Weights of a small transformer language model: no position embeddings, biases.
MLP neurons of a small language model. Each row is named by its layer, matrix (up: input weights) and neuron, and shows model dimensions 485-612. Each number is 128 + 32 x the weight over its row's rms, rounded and kept within 0 to 255. Numbers have three digits each.
A block is one neuron, or neurons of one layer that tend to fire together. After each block is what it responds to, as a language model described it from the Wikipedia text at the highest values.

L2.up418:115114162136120103128128078157129118095138191102098181121129104177107136143106061076125160120123080150159084137150133169091125092169216136151151149135157158135134169179063096108105119137056123168160101088064082101113122095105099104156101157112198079120132133103130151102170115119135187096135128141112172107127174157138061114145095136094138134113193116092132147112135134159092197039147
L2.up825:141163170131094202140111109123130154138082120108114167125123078144121109131172132172077132131162146183128079111119146102082168160112200202125129115153120173158141153095122144127117117143117083143143110173137146166126116153111103122190118172057111127121160110168118109096101136110093113111136154129081192136132111211104153108082089098133132094183115209127149198119111133113113135070122
L2.up845:175145149174095127134121144084084090187151118156106098108105077120111066165091132151105136172153132115150139195104118194120183092140184090145150115170103121150146203159095108133140083161115159123157159139064102105137123098122123106168109134122151097159107105122058126141107161124121108115127143172087186105105170191064101072114137104113088137120024118092149178148202100136082163113222
L2.up1240:133122081157143186108134104138117150165142112142102078139136145157113147128138180176126177167140142153107148091148150101115123117111116100145151111162105038111153166112132096115109155070147102108079119158117107185117152148142117090121113133107125159077100091147140122153104148102096096099161079169098112122060134124128129165120143073125133104172171143104180156110089105083176176116171
L2.up1524:187080173063145134098139114098144086110125106089082033175129120162166126098176150148117120103125083131144120148112150149101172083193071124155116162153170072125133134105164132098129112112133136162101164097202119099098187121084184173138094106140120106133201189083174165100120087061184078149136154121117142139124117156176146131132172049105148158155135102184118125103122144166127142140086
L2.up1908:165144114182115100095141114134140127118117170131110115120119130116133148111144142175195112154130122135143191144149185108104122144117112119101105136077093194141116149138098117169145115213119112118091147084067127110085125127102083158117110076070110130161140181128130202115123089106101152189075032133086197164140125155094132128113138117143123189101120096181101138174143128122162101137108
L2.up2433:152123154173136143164172141147108070117148086091107061094127133129142129071120134097133153123171159209090136202087124050095140142125193127167109082100162128155113153091095137106137158127153110089092182122154126176106133139086079182157186160166134097120135165140124158098130153141157155098169118107131160160119080107153071090147175134183195095137109092171158114082149099099173161150111
L2.up2794:139105170131142103143160157103118132093128159147107118129100081143110080147119156113162146124096111095094117127105169102110139081090136148128144153108082105169139168140109131119160162077131069125113169154143131108171107125132097139124125132112151107157163146145098141121170150144144139133132091171184141103174145093071123136112162085158104168144090179101184124108138108128070125120109
Coordinators and column separators

L2.up22:185107107094072112091115166156166108160172142130059123124157102138090168130140132162115148114115104129137065116118172122094170151198177122123070093131119158110104126146134165054194139068208098061098099150137124129160120122135119147106116161138119149153079105146170068108139111135157093133150088142154090109198113133131191089147095141106135119138190091119161158107139107204112093068190
L2.up507:156121130111108137148128168135081133117164115122159104201110067117116155132105129089094122134107048166137076114145133175114126143198164142102131090173072094156089116088111172141200083091108178103169073156095150138152111132169118102141085174155138167193139127144185124127152118092121124125163076122098121090099112121139199094114168119132100073157181158112104157101154154130160145131128
L2.up508:121147135116073078170096076094180168118165096161118143190112127168204173144158196159097163093119123121164097135099141114097083158118143148123146194130134128120116174130150195123177116081043101112118107175141109142095175125144127075160161142108136105159095088122114104131141091141101177129141128137127126114068135119134154102143139085080159073145169141139182092115159039129042119136102
L2.up655:070212148163074129092116137150115170105109096173140094103118149178135133141198132155114124078097112094168137108122164142162141110098117145115126115120147110151143076190128158138119146087084110096182154166094142188167168112118122146171086121176081137104069063154104139172145089126156108189158126106149158124089048101137167175168161111098128103145146150107123091101126149149148136152116
L2.up1124:140126132137166087104124121117165109109144124120155135171122140104051186127135218212099107112086135136108175122164191182141131224144153159094113122113172110108127108120074139103093151123130161111146136088125141116056099153095125057130225068103131130134138116090154089118126155139100133130117188148100100144140083110124120141127123123180087131122178132161106102094192084111101110127053
L2.up1654:178135078161146116127136103108140117131153106167163129128076122132124176125140148097094124102123144140120098099141194074104130130098122157109141147097076150126122146122095205149148100116101154085164139146092065072086104187095170121147172110159096134141140109145138094083159083085107146145111156103161139134123166116144118109162083157102122152139087132099148112111153107115088103156085
L2.up1665:117195124164128136136117162158103143137149132170116141135107129183151168144132176145094154105115163129105087117154081088093165151122133174143096177124142141124138136080114151077089125099138139111100163180075080160160118058140102106149149123073142127122114132135143083169135079152132131078098110139217185157110142117079103136129115131138137115147073222071157140141143070166106095103102
L2.up2070:137151150170086140126109129123138153157121168172121150116161096145136130154136170112134101095155105107084085164117206056089110163114168144162086140109073149180124196126168161153115132117135117094147126147129113139053142106176137073135116153098135108046067084130146077185179184129155108138144193160203117130107159108135147141095144102107169144175097164097190120129106061134130069089143
Elaboration or list openers

L6.up1745:151131099115129144112158161114127087093114161142153055152113096137142153093098237138143144130095123061177140165109161114156110107163111131115081081166156092162076063097169080132100129121148087162122145116123129153150091125095107082161137116092124107131161154132150175108144113114142171152132131120096096138109105106190114119159115075143121142120084155208132084133128155155142139120150
Clause boundary after noun phrases

L3.up428:175165181179062097115075114074165167159080111113107168104094167158122120114105248142123111101193126133111068139145155096124220145155163072150202155116107123130151127119115185119146102161129098162121163114107169122128107128119177143110146094134114150108128127105122140108186117123149068116125185117115112100133092084170086164117129127116136122103155121123150145130143137164183192143098
L3.up676:204160167111166131118100120154129129134090159136164118125150156084189046136094175188147161156142122174174106137161117110085060153153067113102159145140178160132115167139065109181095153145171113151161149146113170176136139139076089142161174163078107197077133152164070179176126097151170104137140162129112120102136140111140126182096018085172091133120145206084172135109186070170108170165157
L3.up1715:167133148125147154169076110140092108121122112130091110145107064058046097163116107107156145147131131172110091133198143127106118136174125129169113095129192100154118130162149124156121156144163058115145117105067216100175152127097110231190171084065119238124149074145141099098117125143167130148156053157103113122142135158109127109185106139129095099162121089146148110149156133111154140066112
L3.up1779:106148151139166082137111130131143096120076120107107099176117085134102110128054199175095125113100146102169176171147142047148148112170157113159104090142133173135142146151089138142215151105095146159162113132108154110079141141094138124155184135148112178125172142158181107128087077135137066098138153110134129122144091168171104156073121125130098138079139144156119128116078123157152096137134
L3.up1813:168103082150135146044103116087117094137084115102085087161074133115111183122088112155138139152190140128130167143063134082111126153066110142154102090059138133189150124117077166112116163146141089132101119149082161161113121113086136144192176098092129144142099098169132111145138180114132111070139132104179131158137085139097106108147142135147174098089191154148110112127094151093182116141181
L3.up2087:156111168111139170109155124062096148180167124165139081112099129114077120144092119087158131090103113125156120185107141110150179139134130108138176103129147160166094224153103161178135167164082095064110069138117141136132096107127091148139111129142113184096082094197120086111130071094126148139160125075148099149098115146139116133115133093169146168121131104091136130119139167118109127182145
L3.up2181:127144154164099185146162175139157154157124113122139087184135131094163153097106146131175169125135107133150105079141162068100156120127181137161130155110065188115091137117058103126120109140133161149142105180157176151123136174155119085109135102101069099109133130164121191126090134140122123179130083088145082140164035023108148119131144082102118148124178043163095170163131114110163169141148
L3.up2210:111136157131120144081072031154099103176156106121105169096119171160092177157150114168099100171122132137138115140082120099175107159156185153148170160083185097159157125114097171158088096140087168191138128162078115104098096205113147138127102124142120135161166137137108169116079107141120143115198134163112090134158177109186158119145141116055146168102128067083158166114187141169129145142196
Coordinating separators between items

L6.up2596:103163097054135108124124116138096125134076096101115128153115184135113145131138129141142091122086081124156175096122131098145111169137109113163136127097136116131134066093097136114144082151089159110139073157116081146156106098095132138143117081109140143103149106133153141147116182133130073122172108139156101035095162149151158160106147115126171121122149120088069160123149109145121085158103
Opening quotes and parentheses